config.yaml
n_kv_head: 8
norm_place: "pre"
attn_scale: 0.125
MLP neurons of a small language model. Each row is named by its layer, matrix (down: output weights) and neuron, and shows model dimensions 144-239. Each number is 500 + 25 x the weight over its row's rms, rounded and kept within 0 to 999. Numbers have three digits each.
A block is one neuron, or neurons of one layer that tend to fire together. Before each block is what it responds to, as a language model described it from the Wikipedia text at the highest values.

Responds to: Final piece of a league, season or team name in athlete biographies, such as 2012–13 season, NHL, PDC, Atlantic League; also final pieces of acronyms, years and closing brackets elsewhere.
L8.down8:473484492506498512513519490468472549517543440519518524491514477519455514476482519549523477494513471490498511471470504550507497462523510489453489504503502472505488457509504529505523455521482487517498517501503457485506491507517448493502560517524491455487507525588474495495509468500519506524
L8.down523:488466485504505540477514499498520467569521505488506579538512483461502539493485514509506480496519494501460497492510497441494504528490516500477478468475488491515494512505521521539466525464472508502494526506524498490465533500491495507495472487470508496491480465505515530522510434528567497520
L8.down686:491476478482429484471486461528518489437497451479531510491515521508473498506500525475512539473496510472479509474481508458484517533501489485479503560485520445499537537489492498472487516498504473483489502478503495556473483504516541497472532481520516487482476484494511509524460509464551505508
L8.down863:506460515515480458558488537496480469478493514502521504520500534537481461512496468553528517454497506491503505490483484502548507501483520475483473525474529485491465494508533499487478513506515537462507497542536511520497513477465492481526470525465537501469530495515521492495510476483405536483

Responds to: Opening pieces of longer words whose ending is predictable, like vis-ible, ob-served, Con-federation, acc-ompany, sub-stitute, plus "was a" after biography dates.
L2.down929:504438529493511520504455460510444535535499516485529505497446491508518516498495472489521508489489484454449505527470453502503515489483546493501516462489532553506552496493522486496522487518493527482511442508479469471500497494507518503466510497527510487495468520499518497535504543479449515593

Responds to: The second word piece of a word split after a short opening, mostly R or C, as in R-and-olph, r-ub-idium, Gl-ob-al, R-ay.
L9.down127:493508467528471469494481515505501492503505500513541529485432559523522527489515489474482482516488461500474531523538541487498514487517525514472452503494443530526508488488484497486492510558462514505506493501468521497518477463495464506473527502554544465458488488473488468468465517511487509528
L9.down236:532502467490535485464532531545470486488483526519514487480470507468483520540539566513454411504536497503556508539484458478474488502499496498501498501475466500518513478499436501514505506462525533494483516485471519558501500456522456485518539495546526505500510466497504479499535525521509506467
L9.down789:496488468507497509507532507533487523533514538501474519536492527476482491555523462495496458500518495517516529502486493520503497474450500588485456485487510500535506520523484476498524478506501547486460469522508472521495454541535543479484475480509481493495482501502522514507475514479519471510
L9.down919:482485520475504516464500472511508538526495528444474492509508442478497505472530507509485509510485511500542479523487493505478509479515502552488522452469452531537486503530524507511532485480509495536502485557476543516470484515497466518497518510526496499544558520485465519495461513501473467512

Responds to: Mostly the comma after the leading digits of large numbers in tables and statistics (1,850; 2,754; 1,200), plus mid-word fragments after a first letter (C-ab-allo, R-ab-in, C-ru-ise).
L8.down413:564500473494508514491476521517501504505466539503515494491499487489535476525470527473497503494498500513500481505537537504481474532502468525501511461479462486492509514457442507527481532497458465542496491528443525509507567498485565486500545523506536479536507509484503494518518502530493491524
L8.down550:455519488458471494500476488523495464523514538490488494493517516464473508562501497500491518511510508471481479482491457482517497526539544532461521511546463529501544472553471487545515471465502533494509516498464485495506503540509469460497512487454448529498527501506512498506486506468545513481
L8.down796:541510472541483515552496485530469538489454483495471512494506506491487504447516486518497487494474482515472473539510462480463540519513520493502570497459479475464480491524484508509533521494511531503525493512492460496485518482520467523484504516487493501490501541497498486477531517505530511483
L8.down1018:500522472494482488532499491536505477502463532458447489529547538500512466504497525498506495502521517505482476516487477477512499477489485506452495465481501489456508504517500533518503493464491505475521497543528477516509503492527536532494533551448519509497492476532490500529507533491513580466

Responds to: Periods in table cells (decimals like 1:08.75, dates, abbreviations such as M., Dr., feat.) plus sentence-final periods and some commas.
L2.down981:489492509485463503486501486538531485506486521485508506459474485514508454524518488547452484503516467526511528530490522490512490522468483463459520564481488490475461486464513537486514497494526531532477585465513510504503526470499486493499518501517524469440488502488457481478502521450450496450

Responds to: Words ending an introductory phrase before a comma or period in narrative prose: sentence-initial However, year endings (2'020'), election, season, surgery.
L9.down285:495507496486483478469522531514519518493511497475533489514505496503499526506503491463500531509514514533464499501503522512555556479502457465481475480516466480496467503537482544525465501451517541515479508491477504479471470531519521516540481486481507502495466532455521487508529509492514542523
L9.down419:450548525504579489543525511471500532521559506490483500490483482550478483503463472504482488504503484441524518479490480498517490503494446521502509519522492497474505496514474512504511520462522521512501516492474450514540511485463506465506447484495509476540495500506540506531506521510522516519
L9.down843:456483512524498485461481485475505510497508470514478485483524458497514533501476506536523547488491500500500511483478485521490545471481513505509548508474522511458519502442506454502536507543540495489503454495523504495469504477477523502451517487480518467469486509516521495533525518448517456508
L9.down971:476524489491505475440525452518487515462497512498512500496505495485470491478502461514526509497443509522482497491530478511443466544494483523502502537504468498498489512501482502480474549477510553489526533543444468517470526472507487495523562507520484460488431556526491509554484461506577458508

Responds to: Opening pieces of words split into subword tokens, such as poss, acqu, rest, usually after is, a or a comma, and blank lines after = Title = headings.
L8.down325:489546523500495568471491524484494451504535498463514488492464521486483498484509497496494553500495503537539499476513502516526481524468550489498452463482473495559534496478508524493483513503561511479474440485512523488494470465496490518487545481456482464501530509515496522493449512480489493454
L8.down369:486462503525435516513455477513503504522486537477516525500504518534478512444495516491509509508527516455489476468518519505496493495511494510459464486479507499487496497505512539517482507456462471467514462517563519480503491493495466450468522483522510536502521490508503495483532525493469502501
L8.down481:509516464484528540502480487525506469495512557498487471475472506480485470525483501524486471498500479453547519525485568517490474499538492475525506480528486554516452511524480500492475520475502481469489538538506491510507496526503510520483414495516511516520489529517492491502487467482457486518
L8.down547:501535483493480509488456447483499484491480516464503511492521560551506502480476485480478513514544502508501530496513499479502467535487509461473456523482537494491506467508517517523497523496521463466546533522485543522486505515515483517517511498515494522504491483500510465451463474501533498478

Responds to: Mostly opening pieces of longer words, such as appear(ances), Dec(ember), div(isions), and infobox field labels like "- Died:" and "- Release:".
L2.down533:469475531492506488489537486511531493541494483506494496417480526487517548516500504514532483522471488497486552521530495503500477479489449502480516493537505497490521498507525513544462488508506535526480474480505507487488468504525555489554480472513483492483462518482499536484492498449500591457

Responds to: Opening "St/st" pieces of split words, mostly in titles and list items (Standing, Strength, stunning, still), plus "was"/"is" after a subject before a passive participle.
L9.down342:515524480486507493523480462504509485480448457513468503471501512462534514539482543522462492487490529485536518492533504477518546530523513464498528525487437484529497501510498495510492482515533497464492481485500509464495486448489529512489497505526523503533491551462490536489471452479483518508
L9.down691:508465499509488500506486505485491475491503483500533440500527544475490496493497503491504479502540497504496510512497510500503486508500514499491497521515523468496503492508484520476491548512519511474479526514536556508502496496483482494526521513487471492523486460520530498539537510496505547520
L9.down782:505499457514481505538507525506530497466499546478518452497519428484471514535468515503521527500505498490465520516500519531522511501523503489488510516465489479500507518489518451475487491490518483485451475497448533481487516529450529455484507514459489455507474482484498478526529504516575489478
L9.down799:537482490507457510497550500495495470512541474519545504492521518518475492470514494509544480515490540502515514491488482491483530502466458523454513519485508482490506461534481500513468481511503496489463537484494497498473519491463534524498506502486431472510508535510520518500521540502495531501